{
  "n_layer": 10,
  "d_model": 192,
  "n_head": 3,
  "n_kv_head": 1,
  "head_dim": 64,
  "d_mlp": 384,
  "vocab_size": 1024,
  "activation": "swiglu",
  "norm": "rmsnorm",
  "norm_place": "pre",
  "norm_eps": 1e-05,
  "positions": "rope",
  "rope_base": 10000.0,
  "rope_fraction": 1.0,
  "qk_norm": true,
  "attn_scale": 0.125,
  "bias": "none",
  "tie_embeddings": false,
  "parallel_block": false,
  "init": "uniform",
  "init_std_qkv": 0.028,
  "init_std_o": 0.0,
  "init_std_up": 0.028,
  "init_std_down": 0.0,
  "optimizer": "adamw",
  "lr": 0.00266,
  "beta1": 0.95,
  "beta2": 0.99,
  "weight_decay": 0.056,
  "lr_head": 0.00969,
  "warmup_steps": 303,
  "schedule": "wsd",
  "decay_fraction": 1.0,
  "decay_shape": "linear",
  "final_lr_fraction": 0.0,
  "batch_tokens": 32768,
  "seq_len": 512,
  "doc_mask": true,
  "train_tokens": 255100000,
  "steps": 7786,
  "dataset": "wikipedia_en"
}
MLP neurons of a small language model. Each row is named by its layer, matrix (gate and up: input weights) and neuron, and shows model dimensions 0-191. Each number is 500 + 25 x the weight over its row's rms, rounded and kept within 0 to 999. Numbers have three digits each. A neuron's up and down rows have the sign that makes its largest values positive.
After each neuron's rows, "fires on" lists the tokens most often at its 100 highest values on Wikipedia text that the model never trained on.

L5.gate53:507516499514533476579504499507496518496514536521544525483519447450576490461560487460494486515459484515471505502507503524475501500495472522521494471477536489505481520538513515513505492504516486470508477467461531515501475492565497511504511508487529483498497511473482476481527457504504482454489469461462508510488475493493499448473511530494472480465515508508502503490504506503518479464494534487494497510539482482490482491534506498435528509512502486519485550512514549505473508474515516507518512471483494483455496505469548528501496463483511490501500518518524422449473482481497464474
L5.up53:517539553521491492524519497486507460480492500522466510499530462518516520468497522488507451556487459501494532473485534499474481444497525497463488498562505492501491509513529471509476497506483496515480466476492494511449474495448504518525439480478526542508448537484457480480485497501507496522519443559479510505521474484507514528481495580472431500504488484493484489510524487505522477502488469518524505506525508512499539521510491533505518490538495482502505489521503505531429533482523483524475510527551514497499493516484499526515493472502526478538501514461468512501487491473509488486
fires on: "in", "ce", "e", "se", "le", "ie"

L5.gate380:507497509512484519499501499520531494516484540521461512501516506480497484506531501513535465500548507483492481502462506479489514562471475419515492497470520437497529453514471494510499505493522518495514484490473544535501527546528524528497489539469511439518499477515487515519470491525506521494554484472468504423511495506490504482534513479475493497458487500532496491492502465509536465442529482511484563505559485495474474505526515531485478515450506518548524518503497507471482484498511511513454511449500506490473476507522525526533500482517536501500476515491522510507483522514539490515
L5.up380:498469478493478471481467523513496544547470519478495515512534516546506486460493513527531511472496530490465523542486500496473489489523523468510531495520484519466496468489535527453485500481489513535501500474502487517529469474484522501504464493484533480468519539519461466533510497506494503465508518462494477457471518501506509550509510505491496493481501540526459463510530468524541510467496497477491512506486483543460558524490529464488510480531556537493495501517480463530488463526512520515523460499464509530486516520509517463521517483466505510475501551459451498466533435494487494512
fires on: "t", "on", "ed", "s", "os"

L3.gate286:523461513529467499536472524473484519522508510512506490479478494505475473513523473513511486460502508508517497504507493508486489469517513465515495494464498506520496524506482516494518478474467489474551478510492550513519474483513500509483483504486521531462535485533520570503492504543481490464520516530509484477500459445511490525459502527496520442467497523543494524492549523538518518474541522472511489505507510536519457456538522459546483538496544548501534529523478465546523484514523517452517498507516514523495469495467513548471461528527505500465523490505509479525491548513540489489
L3.up286:540522502494506531502479506494528498470528523521464465545496481469480471466533525491487517515515485506474488481501460496530491500528497475481518492463528471492493512548526530442521475504498486461475490475515526496433447507489479536507488501484520519517474484527513449540524539518471531485510481507497523504491503500494469527531473480490503493472458504499503469492527470507524468488485541536495508514512447478494524541552473527467524485475486500515463495539486511551493481510470530452526515475529491549522556496471532492493458475504525500469509504500501522520487488446469510516
fires on: "t", "l", "pr", "re"

L7.gate360:504485520480510538563463517490550519469511494494437507512484523524539503475532510523503492479507559525507517500500473514444517509503497520511479504521499549550476523519466525491491530525467546515500491484536481471483513490474490545515489500522476506482494502548460539515525506532472517516508468470474468526472511503572530488540516491493463497519501472458510520505483536522476497446564509521486496540473544473465505495489491488491470495447490509525472489476464532499514492489526520495484516492550501485496510470509519479501502502508498516534519476514541480504505462492520519513
L7.up360:506442504526485496500501543478521512523472495529511504489463478519482509476541498491503509496474504506479554480526459476487529562512483486511523513493502530505518509490502488536541461516517536461513477491536512478466487524498454522542487456502508543468485550486475529521490520532525533497493514480470525499496472512533455501508520538465514506535474496478514511480508514553512509456523497518525504533543516491459510560499511528504492509470531514503462527510516499505553524522511503479480532501506511505456517500556499514530487445511502492532539480457480532527508492468538525489
fires on: "0", "3", "7", "6", "4"

L3.gate28:469490507547509491511479490464495543495525484505506501442479550489478506471477486471511522511492537464481528497520494557504578448515492468495507497481483454527466528521519499475501572505524429501448452463529518502478479461533508519514468500527515503491472481501525467480498513508462529445504510494516514503504517495474505453496540515462545503491506540524493479518511482522508481462531482487510478506477510504488470508522500492494526527478535478461468485522520484497498484499549525476492520503521476494495504546486481504473531520528515484535482521507527517528524501492477495508
L3.up28:476506506487486504507487505492487536517495476494469522477542480439521522519528492524473530491531498481494488502529501525501554524487440519475484514470501499480509549480550500469505529483505456508443482470547487475541491498532490496522508524526507510469461513450568491537499536504469512489494481466555516543522510475462484461489469544493509524485489516527477503520520469471468516490531455512495441503474454480495521531488498509511504548494500456494480530509504505506520496493510500480492541516537511479496545484491529487502539519506544501496515510500470533486534506512504485531
fires on: "ie", "in", "or", "e", "ed", "er"

L5.gate65:500458568512533499562467482494480510453507495515516528519503498523546472497514476486492523498470505523493478498489522521486482495488512479482462492482469468516493488508500545531508519478509467491447481521452452495451480512523481509529534480494519478486500440531513492496473484500467480470511510562472536497529493502528490469462459549494500464490528522494518541498532484515520491523524490518524485510518540480495502493521499446460503500490509482474530499495474500538486493489483501469521527495504462498476435479490520503578452509495506489489494470515496511492529526481474525465
L5.up65:510493499517516495487470558477523486497519514451498499500534494444525497525524481481501557549494485473537491500513522475465544518518451519480447518523445479521512496481522464482479494512481456516488461505521450505464527526501488463474510537514488495512475546461501525503502465509490520517509500515503553537567487519531517494498483496495527527511464489518511504533506486529544487503490477479512483488494490497543457532535489493456486475464484465503502514525480515474487523497535524465499489517483515508490507470527465475520543487537486495484569525513511482488497526486529475505
fires on: "or", "he", "ic", "le", "ed"

L3.gate145:522463507493502479499481548481502505502522513487513475498487492467552506464457468495517475478529486470484480508516488502463495500514509483491506469487487492513482484502496468453485481462505545494493529479522503503449451513513490515542472519445476493499474524516520550469513509486523497455513454518509466468491491483496452515502512519514482495526482494550542521476527515479516479510542519508528532515532480521494512524527481473491499516496485497500442463460495570512499483494519514556542518440510482453502471549519445523532493477506543484526493530474480520514490485485508515517
L3.up145:536542526463502468512474520491475507508469501515507499515457467489499535517460444520495521486498507517482518467468531460464459464476458469491536501486522484471465497476511509494470492510520541496518526522498506486502474508527456494537503500472473512498490533499456513527525516539570516493475425539504486508506471520535492507494497486501505558480498507472505507521477509524525508517500511530502560471488411484494511504500495461504482486545517500471478500517495503507532542502479510522478479507479463455520561476500477493490489498499488463469500510505454522514498501477491511499
fires on: "an", "it", "ary", "g", "t"

L7.gate17:489508531528473444528536508475462478498474538480521550468503518515510509487501448491492525490486533499525510501514477476525524504533516502506447527521449496485516461527439458454498512515465494489461475479523516487499502477480454490495477539493550480519508501571544508539505486538501498505530527459492520517538530482509497487509532471508460486488490500518473500513518502470517491552542501520490513479509489451495490516492486485466465539500509548498488451530526501501480512468555475503532512491509520486458509488514517479460520481504489490508511537486505509537490505489501458498
L7.up17:464498480566505558492494522452459498489492495501520489433550472493473542503530484501504447532513507509483521521515512509516505514506452528513507510496498536477481516513513522453519448488518490480476534473486546515476496479482485506514469482448508504510485523513517494511523498487500491505509463487494518483487490470443526484519503502532506494504452524543529480554552493526516481500458472513505468504479483463520494471504481475535500528500519508484464539514530515537512553518516521503475475526492496527471462524531508482450527534537502548525495522499487516499513488501513459513
fires on: "er", "in", "im", "|"

L5.gate157:470517529497482470516524490485512512475486490468488515494511529518443440546508471469470524510499494461448480527488502487539523475513498511468491518499500484537509561481521503519522535536503484483488497525520500568465520497510509557459512480467476490481484534525489505484517501514537516473537491479473447517516502486520468502523494494503480444510499492500481548524533511505491478485551498517500548526505474481528485503515531486482506508524531494505532478557555538496480480433494502500508519500500540525478485466497483474500503470532500524505532502507490521479506537491480522449
L5.up157:554514506504523484473538521472503490522560480500514481529510510489498484491510525511496468495542504498489513490488458503470482488527523495519481528520480483545561463483478479551540507494491509521479496511501493482491520511481505458492504493459470457539481507470449511527549539498480501483522466568476482470535478482507502505499512492514461502519473541548503504530529478496498535514475473538472515567463499504511497509496489467462511498514502511492444482491495490495467517462488490523498491468517507460498509444510524465501489461467504457539464497504507519478522526527525493457
fires on: "id", "ent", "ust", "ight", "orn"

L5.gate302:513529535446507509520518474483507481533523534480548483486442463473503521479518580489454514506474512518497498493502499491462510493464495518493541472521480547504496507458523531517539509506526470470512496471481485519454469489484522542529502484496508495510504479519474488471507496478480538487497527481467544492441508490496492522481533507525465479470485538507492508517482517515511515508521532493499520482511527521493519503470514497472451496491482483504505503453490525492506501498583483488526463492513487510485474509492529533520499463478512568489513500470526523467493495511462544440
L5.up302:527492516511501507474512514462490472494531475454499522547447497502474517526495506520484491479461508555489521464477527487535501490510493520524501467459524489487504470500539523525464499555503504510525486474495510537474469501502468516488523446529466455496515524528441501469491499463513502536482536494513503450462472478507521542504511485477452506480491522504500477473516461486500478531496526501488488543504485532506495507498519522480484536488482471507529475546480507505494446473511510473520506521504469467469533475503534502489444569478484500521545486521527536505513512453480487503
fires on: "le", "ire", "t", "y", "air"

L5.gate376:534502581491509474547491503498456496496518511494516497493486490510472513483541495439508473528463493504492542502538511461494493488535474548483510499502510490496452511515516497516502518511479524503530498527522512504454453457472500514489495520460499496455488494543509507474544532504521505502482548493558448518476527531524519508495494489467466478483499462531452519474483491502489509484502530521484519525477499524506491493483477477505515538502534514504483472497534498522501458478506467486561472467479502471483494524500475531538498545475491552491524463502486482544530516484522450488
L5.up376:510476522457504500515474516532473533491510505499515508510495526524525478481461498493485499533493474515457501489466519496494511520450466479548490532513534496499527468505540524503516524444503508435465485492530465552518527491495462502493523477489469535482532476539493481511468497508516487452518475507529476529494496483465497470506521481527552522534484500520546485507489538519516491474502475472523480496478504512474473489469472525502480493473576527551540540512490517525487525517540510468465503526483502537483480506486457495476516539479490517520468494461495484523507479547466510488
fires on: "e", "N", "ur", "ical", "che", "h"

L7.gate224:540520476495486529505538497452515483520502502471443536453541466478502504471503492481462480486510540476490499440501483472518511439504529541515516478476499463486483542498490533508474473516500493470530525512522501476529501490493478502477463512498474493508477501507515484487534504482498490490529535502454476484536500491516472464489510499484469515503448474537492500514495500501469501464490514517478532484479530447514559519477499553460464515528540495521552513485493552531514525510515478473522487457549503477515514537497448505457509506499501496535479468495528504479493510464484515499
L7.up224:504516534497511493521526491489506501477499492498490512470530454548483505532504515505462452514488517519511484469484545491466535461486526509480554481517515494506523490520532467510456509499522498490505474489529500459465468468486518500463497486494494520505503478500483495458525512515531523502496455529435514501461498520493518453500449527531488484477507483489523526501522465533508495524473545491531523508531495496535504536562497458510518514494471471483453533512496505532515488496531548515514472547495476508519535506505549486532487542520467427535495493506499507514536548490503523522
fires on: " re", "le", "x", "m", "se", "e"

L3.gate23:491490476501498509525499474524470513500538502534445510519493494489517538512519490502492508516503470487506524472516444460536511508502473479542496527464539496493506485483489527495539524521514513475534473486475505513484495495515457499478515435468467494530517482516525506494512477489480539489487482535494452502429492484475477498518502445516487508468507512494509480452509535466541496479504503461482494499568514467509499469511538444519520502467468532501470503475545509492475477497515486498508528480521488555463524546544511513516518547540500502497523497543495532506550515494522526508
L3.up23:509470496524468484525427490471498509531463501478507483519537493491475510490489512506546533522491502500505483484508554490525532533496502489520452501427453497476519484493488514465492529524522486474478476480500499487526503483496485546556449494506510517474461468512518530498498522487519490532524509489474498498522494504466542497511491489473523478513524492502502534551504489493537521549489527484446511488510520500477478519515488490479526481539540490488500493508509545571498529503463456497491514512502534515503504500541472491501514478552447552530478518522550512523481477517492539502
fires on: "ov", "ag", "ak", "ater"

L7.gate96:507482485539489476469502483458481490474545469532482482479519468471468489488506512472490491472522486523481511525515528512465459483511481482536494503502463498461490521537478579469526520521501453515565505488509543444501488481516523484460488490505481500490525471492466556500486520480478477511492490543507517486469523500484442525538497539517508477509470523529539478497505484479522516505529471504454468487493489500555496472510502483511489549483540515489482497509525490490514489495494498470512518444487506505493541532498523496481505487447486530508511490541504444548505483469481495481
L7.up96:516478486522524499518484521498464446499514527517498482505485468471494475543547494518512452439478531496505481501503476507460512522479500455477479491473506459488516510526456479525539501534509489518531490520479523500500501481505494529462484515530500465473507467522452517511512515513472498508520505471484525504473511520518467479487472520503506494492481512524513517472508539504539495475511556521531541496448486493473441508507494451494461514505457561491497479453533506485512488474517503479469439485511500479483519473491508501493525538487517528524510515530533499471535464490527438548
fires on: "===", "=="

L5.gate317:531440558496483504553478507502489495510504510534507533523475514490504507504484492493479508448513525491544512492491550484500501504538481488525437451500504482499503469531503487439529487519491518528521526516515470495500448511508526521534504506484494478516494458506532515490498493438431485492505479516503463504499494498453499457520524438476464506473488496492524509458504469523548467500496524479479506522505498515519487493510493477503494486543534451537495507496497497509492512512497440507525454501466518492548447510512510510526471465500513482513487512575482502504506482496504510505
L5.up317:480499539538512508463470453465507484449505467484487493526492521495536482515480470507489506467520497518460517530480500477519526504491486530480461426525484528472526492488478471489508499498492480504585482473492489502525471532467486499449523495470482505514488500502534452486520531519475494510507493533473520504543507475521482512475474541521509526533525524542461516512474485512490513490480498487484529494497498496529496519508470487496511492502561515512522509495481464523453492481496509492436466484521505474476516502479468492572523493497479487470473492499464479437495531456520476491
fires on: "im", "ed", "id", "ad", "ing", "od"

L5.gate229:471481486486542506524482483512500410482532477531513480496469493520473467456496517498474465507537527468484525478479518485505542483526505523560507486457526521535469501507514511552491523561477501510505485521483496510462490492514464508521489484504505483511524474542500518487574481500522489459484481493463492492538517477444522467530492498472501535512465518503488525493484496506467503480508509483477523492492479488528474522517470479500494509508484504503510484492503540522520470468510517428523480484551480511536497514498470489467504472519466494491507555518494526500548513466528529481
L5.up229:474494482485456513489522444494525448494516470506484487463527526511549463524523481486489481501512516471522515497539479528521535504523485479483477507497469499497481532572505514497506468503511502544559506522472483488474528508510515481475485497533534447508483509476522517511511493514483550501501503470491544536527502537480504496465487499510524513552505501526497499506538481462460510510478501495513480507498482513525487535512512517526531452496532460508516497508527484513530434457480533489487516490536496498526523511452503491530561455447480493535537515504538532480496497512494486466
fires on: "ide", "e", "er", "te", "ies", "ame"

L3.gate304:493526489530529447526514501508487479508499533494525477498489539496505456469524551496501461486500510467510481499511484537483456516550536479510517497503503502471510514493503502491561535477497524497498523495456514489490478508497496527476469523522529496489502505497520493526512520421526485434528506457498507493472494527503498477506509517500438485499486507491531511539457503498485497545537496479514514464535515504479496500503465493453444521497474523478527443482495452481448470503505462453486506517485526484485525500457479503447500467516519505534502477454514492484543490475480514479
L3.up304:528526485510551507506463498499452477501517457497492482463493496502502507520479493554486502500490511494538521489526505532517478506512478463463535478510467519494497527482510485526512519442493473502540516485514512535544490517474513483526522443481520434458494565454523519511483505499509476474492499514495516486502551497501539498530488510492503496482478471485465488474476492513538499485494514482514482498493555506500528533513480430522453518490485536514505470485453455497509539534457501455493473486520501488539500487497508490523492472520489467519481464470491531446513505504550528511
fires on: "y", "iv", "n", "ov", "en", "rom"

L5.gate196:519500493535494507520493560486463499540503518494535494465519481464467481469498505491479449485541514469484479533483486504494527487560467486555486500531470492475472516496521506509484453485484468489472475452529489477448493477537499527511478470528496504484466515501502512502517484484503492507523545553486525483516518477516457467470480557497507492525430552526500505480506468527491496480497493442475505538474532538479491511563482501479473537490488534513516546506499482490515522520543526522475493500497502509469529488502507493464499507493495504510536530484512515499520490506504473456
L5.up196:525501524485515508481499485479515509535453507469482489504471482511517484490450466503516506458502499526499512562474504507514494473485495493481511495535503486534455500511513446516470541555589515513489512471467482496505524490518505468470492455486521517463537515497498498498516511499514464495472478514501488513514502480464554499523495467486500505492466489522518532473512439488502514449552538521526524539493474538575507514502521498502504500474475508508464480484482486483509508530478491477515539490488485492502549486468505513485500524502529517488417478487477510465528534523492517515
fires on: "r", "om", "ic"

L3.gate159:490506518531509532522517473501468489506556472511546513478519517497465496484537474449523489475530492472472467532527440530535576533476519508517475506529451471536514526531485511503524543531501509526501483505473517515531472478513552524468498489538500494462480507479460463454515483455541494510495500503527524476464470521508497464472490507508482476505484523513500499508512525492509458463546464454478492514489431514509502513508504471507497520479501513514517500467542501485480475495494513524483501471478540480458496501478490511503516493506505536503465524502466502456532498510497507478
L3.up159:504488516548447499493468494482483520507513460494479476510536515540517508506476494523492467497529478485499523528481480501491515484550517491484502467492503531502487458497460512556492496530496519543522457514539488472535515505487531518535447531486461532479447554483502482507524486497476503522501447524487486502477476507502517509465484539494473497491527481471484490482533515538509513540508509492456523504515521456499508505500515482552501531457500541484502484473500534527474492510490505528519467518490459508427497493483564481533482500479501468520544512480486492487512526506515443471
fires on: "h", "|", "way", "w", "ow", "ent"

L3.gate6:521488512473514496557516511519502532450484553535510502488492479497503510443536487479452503479523475466471520523506472530490495477492469506498532521512514521509509468531512498535474508519486519515495472479485463510482484481533458550455472500473492568474494475513493530495470489455515502467526514542466518505484469471532479515525522517536490536442508541493491512495543509474490482486514511549475532479485529501446491495491481460525495508543489505496495517490510486513471477477546510504524494529473504489490545472500509472459446536504473531486512475519510504526491474490538525486
L3.up6:465491505481529508452522478524499501540503504482522501511478525475540525495501521455546492516459463504465567475459498490478491512488511487493517510522489511467481473513462467492499482470477496489480468470514477467443530478503494509482501507503496544481451508519520517523450525470508499435510445545503526520502497521504486501520514479502491508474524493518535536493506523517511474528557457529527458533521504497495480472490490525473476512507529501521513515495511506518492468525484471532472495478517532507486472512485454471474509512472513524508487552489459484534445482533460468527
fires on: "ch", "e", "ish", "N", "s"

L7.gate42:504511532533456471545498492541475527506512498495491518498514472499483486544454509493488449508533506538458498500462548501485513485479496529508498483484501506507480502500495461502486521504526536510485508504487523490545473514483506536480497514433525490502519478493477492524476495484502538545504495538500489496492512520517490507496486516491526495454516523465472524501524499503478483520510528527502485501496540481507471476534467561431584523523452514502470451461496500502478494527530495502452472501451508493446526508475495509473501452533451463466521502513486530471495522502520502473
L7.up42:528484495473469506476505438557542461514503433515484441472499525479508452538468508490483524459503525532450491507498511522534460471497481502519508474514450501496446489515484499502469520511484522510490528515545489497472543457512525488483499491480487483533533510469509498510492533506491509496466496514504505491547492498487460505489483478505505500510536548471502551486501469513473497509475492495508501497521511505442511498510485545505490459485490527500476533518505473477485469481487502493490512515485507493478492527468452494492500532555502426524519535445489528494469518529480503484
fires on: "ri", " from", " de", "ort", "ess", "os"

L3.gate185:485500498465459480491485500507491549498466539476488569528525520549508506471512456473532478504482490447503496514529505456484489472461487497501518520502537495533503479488455512493479508514512476459508508466479496462485463510499511487479503500475525451524493475481493494450519479452516494507507501540506471499490480563499487502493534514471506465473517492535548524465460488494550487465486532498508496480488488489470486528520492510514544466502511437552442479490503519528458498505513526508509476487482491498506491484504444485487506520503542508483493472488517492485529529448506484538
L3.up185:486470501471480484518510505500495458507549516504483555542477469467497514469501532501489475478480519500505505514490477482493497538508487528478560475478541496494474477536557531465475487485510521480532490501467502492513497531514485468467499471531538464498493505500533479491482527554477507496503489506481466466531483526451510503508545489489481563491506486467464514488550457516513533438504506498552493540505486496513556461548471537479514476487532479495527473535527477504535527539476499480508468483493477468489539479481513519491491501521510519503512525513483492498476500505479453496
fires on: "g", "t", "el", "re", "k"

L3.gate12:478494487514474450529499529502508576498501491514440512538514510462524487451491512475498506558467502532529472492475522519518524468490494541520511494476529452577537477488507491502532499526541513499501484497467482513515513501480479521481506529519547468508515462535477485520515511483493535524506469496531491500494475528536526485485514519448479510489478479508468510489493499533527474486495460517473518502517488501503538487515485508511489560504477466526482512517519530481457482494494493458521464517486495531456479485495499553518451499464460544525482513474516506489515516511506509464
L3.up12:500518438503533495528487539537493457494558488507502486557507472494471491507483480505504469505495430534485480506524455481470501524502532516548488529524497499501518472469495510495468513514499511488512485470518487522494530488498482465486489465468491486532497523498440496538511484520534515523508517549515521523525515475504482544481484476505480548499488558513526484516467474538468539516533496489503545503484455510533502493473465468464477514507492488496535516519463487517523515507500466504546507488491460485483494544530498522491524488486504462460522547512468483484460514501533513537
fires on: "ent", "pt", "ect"

L3.gate105:490509536513482515518488528504513492488515470524528489454476496467474499486496496485536538455498528481535497524493486519535536542515470508503527525452466520540497526492511488515539530479501499486502482516518520533475531492520509529487490490493481474428482483498478523516524493490507472497540516471552540467458487524457520447507495483443489485500499500507487518495502463495496521446543480489497547490475481511490501469494507528498467511518508514512529491516550487474467515488540482520532455479451548493508498538491475501508504479551519507512536538521519494513563471540515496474
L3.up105:541549513491534502453456520463526514520532489532480492489498471514510520515477513517505544530496499497492504464444495535498509528506467511496512487505568471525476537490465512542509492542491516546495520517480541492502512505470504500538512465451469533483490505491524513517512477474536517511513471517539504498470526508492460496486497507472515486513473468500490515562483493509501506485513494516508494519434471502515546527478524563484516509555496487520488460514516515501487526547488538527490473511478478483494513486498489496502463529539526524498509502528491447492487462496472433508
fires on: "h", "est", "ent", "ubl", "ain", "n"

L7.gate254:467494499496529501517486485467496487455535511464527503541472512503512464498489538429502513500467513478465502491495555491505529541502505517477481441520488473527503524499520495515523488519473474503505470458483529471502515482523499489510477486484492504505471476507515545476458508474513522471519537498496501495425538517514504502494502519501496526550491525491505506517505409550488489485541539484500513497481526520508513479483481531457512514483491492527457521517491523494485454520507508471510522448501516493486460519442463493493502448494522497498548556497515483506522496473511467511
L7.up254:481508520521511502508519490529494462513533505468503487517534438469469481526475519491502505498472503493513471515527523483510519519514488473495528462532437496481495504488472489470521481534484491498582467494487525465531529499486505462483474489477539537503549492503471526526492493495536512506453512496535476510458481533501525460494515515487459530520525502503516474503494457522489506532554541533518517442499477437491490534498507491474474504522490504476471499513487483475467448455492503472486496451487520509514506482468481484492489456492528555512508524480521523530505498472463504485
fires on: "===", " =", "=="

L5.gate326:503497492516474502536539523460465471526534508525507571485483462518488495460476499509476479435501505526521493500513460503534530489541504511540507495470492517484488478510528502519508470465505537463493499505495480513512506510528507542509468436505472460468487462520481538491525511496481427501536472512470497494521523466472517504496507502535486515442482508525484494495507499472505486493528498484435544523489496495501541491480471519500512500486493508535446513517499560482464476486511477516482487438489504474513484490463507522512495469508478544479523498511510508484528471469478537477
L5.up326:448506526515494499503482493423499511548523493504506517513478509522474478518477493472509491513513499484552510508493485545516466463508532516435524457479531519477510539508501488517535499522548502479475487486479511541538481514525521505487482499503525523448532516572506478487506467481519492521491494494519475542452504485500523478493495453453494515478507490543472517535524489463454454511541515509478509501455514467505508449508530477473505510489521469509525466457512498497487539488467478495513512505487523476512550491485517484526472512494519542487531470472523535503519516500475509516
fires on: "n", "b", "y", "an", "ay", "t"

L7.gate100:488486493472537502507509526461480512509496476561497504496484490483541496498475488494475501474501493488519495487510501469467513465480497515541507529488474502516508502453514577479430505482490528487522492497495533497452515458478497533452509439453478474480497510545507535523495512496478556449475525497482520520522485468476489511540491519526509525498466544497480468502477490483534501478543484487466524495539510463473508457465512522491490499458493433489523519500531518466528518511519500471526484454457495495486482485489472501488530527513500514482515492516513471499501492437493492517
L7.up100:509486492549512472467513499488460533483502454509464455500521485492541527482468499451480511497538472495531483490513496470472527501499543529508549485507464496527474509445493501522462479498537499561542513501534494466509508481535523534496531496478527481495481500493421524500508528487514484467517479517485520485507494476477444499455486509505499531519509455503488528470510483521523499482516512478504497475502500487483499464462491514515463542521461477512490544511489498459539507487514470474492475487471552465506512479463503521490518477509511527489458481535517461517468520483513471539
fires on: "t", "==", "or", "w"

L3.gate378:488497506535483505493550455494478451486532430489456529476525483450518477429486500464492481514492500470510453504531488522532495525495489523491525477488512473507508467541476452510514517499501502480508523454496506498478491504487470530475480498438528483496503464510503544492514530511529541490482538492492493516540515546488522495475511484493480517464504498510495492515503469500516476486503520494537484476524458548528477507506467473447488524481558468552528504554551518504510526486516499478514484483529537512499507473494492502497509482470507532509493495526490485531466478519514539521
L3.up378:490501568493482546483513458493495508527492501447487506519511544496478467526514463490509515487484524505531490461498489489493492485473520467504493478518515492481503530492471509558485489484524498489493519530533508498506477515527515482453498510474568536512527466499500510499462547475511503462531502489560491478482501506518558472497498454530472475496514461515487502538504478498504507560497503506507493466515501482453532469466490454506486515486482515489451477468507436510512503508528459476448491443512475486511504488496502527503471569483512467485505485464508511485523487528482496494
fires on: "ed", "i", "1", "ased", "9", "le"

L3.gate156:512514483523523512562498560442495475507530536520525501485510488499500466490499497511463435502525480478481556517509491553449535502488505475541503479509523480490515500522517428513513490504523546470480509486477506497500493502487468528503472472500508503520503491462493550507508499530525493499483493515567501513472523501488507483550523533477439503458492475563478476461481484547514507498487509495495536523454496501499481487488496457515493523467500519490498490499536461531482491506548461476513493508463493470491507499501479509521487525525498527483530536507513466510530470498514505467
L3.up156:533507491506478515507528485519502511492485493474504474495502512504511511449528492503502494477519477485482537544446467506496481504490460508496455512536511506471521476561512458551446537503464524517493484502470527479517517511514504519483471511474551515476524479544482521537502499516528500512499513460519462512524500486439498469487506547538480533517445483474473466485492483481475488480507491545495491508547503538481542561489531488469428512507525511499480508488479491491472495468514499542496522497512503559464515478488495519503467503454501546495510491502481500524493490512462509466
fires on: "h", "y", "e", " they"

L3.gate358:505508500515470558469482463514502518497493494459559543495513458507544497501520522506508467484502489477507460493520516553494498546522499480502508504505430460488491521505484477516511547573537487524435469461457535489457500494543516490468494502493533500464493486522496528525510500479523471505509504504489483506483489532484499455544502490471506506497493496480517465524507480486533482518506504491503511525504497500489481485511533467484467517506544468484504517522536520522483566494542514471476504492486531473495535493491497482489473521485526539488522477475554466517551470526510512489
L3.up358:508534513507496510469490533517509449514513518491482538481515556485488490510512496482476468559466516484507516451522482538491499473491522494530473445491484464515519508469523499486508521462472493493484528483505486505543483517513511513518498516511506513491555471527493479501515444500523512518529547490550519517508505519493491500501522466495489488532526487510514471543528535522509496538486509501472489508457442544514497500504484455514510491492476513535504468486507505551534533494503520536493538551553478533531489542491511478532538485526534483478465493477474486474487477530433528491
fires on: "um", "i", "ra", "qu", "le"

L3.gate133:493456502492528479504491503506464488497489486472456479476476538503446481501501489543510505499509507455511476482546521471453536516493497510480526520471528515477494513509464482523503498478460479488527494528472520489495483499518522535535460514496498539508498520553524502443492478492478508482519481466437501492483502515455517469511486497509538490490519502483470555494499476506521541490524508461473511463504499520525477487554489463513516542493471516495516520543467512534502512531495526517454440490479465517491450447539471530488514540531495486526475507496473485542527516482512499476
L3.up133:523454512474490500467474438470496441487509505541493487505487487450531460482491545508502480487527478539493490455465470455487490533516505472507498488517531496498523467523523509492468465511497487470489503485517512499485506500476518541512486519490479511526505555476504500521508499539519518481483509504492484513515524527536500528518473489487501562474498513525479465493518471514566514527480534510536525508480460497496475526537520484447472502494539509511539561535498506532504500523493474481427476455501510489527498533497464472494494471482504515494500562483473510488462511488482506517
fires on: "t", "ed", "re", "ore", "ing"

L7.gate313:476508487498479530495503533488524467482491491488497516467511545530485507458527524491475479491491499443497509521541507462517506478487529498536566521550480510477512523514547536526481488483494457453490545506530491465506519451494486508462508468523573473464508476497511534544504494520445511444494534475494488543502475532492533535508495490498547500496490481535529481475505518523504511507517513472517528512468490491538468519491497479505470482530482511522524471456463507508494516500513498481506495455476452493508473490488483476490544463531495527477537514521516532493489480495534512497
L7.up313:520476524485553489547486508524462508501505484522520464449493461465501505473508476510490498488461523468509510484518539493500494476484469494473495496499471494519476484469488498579525529508491506504502512497489523490486468474439475540446480513498480505494483480492447468518542528496494515463520567492512487508499525481487534508487483514510464501480502496487490503518465514495542544507505518511508450474551528521480529512445480461525476517487500472501443525515473501533524511502488501516520561533514519519531492511516501496495557483519461431484493484484519489501519507483526520507
fires on: "n", "ost", "v", "l", "ov", "av"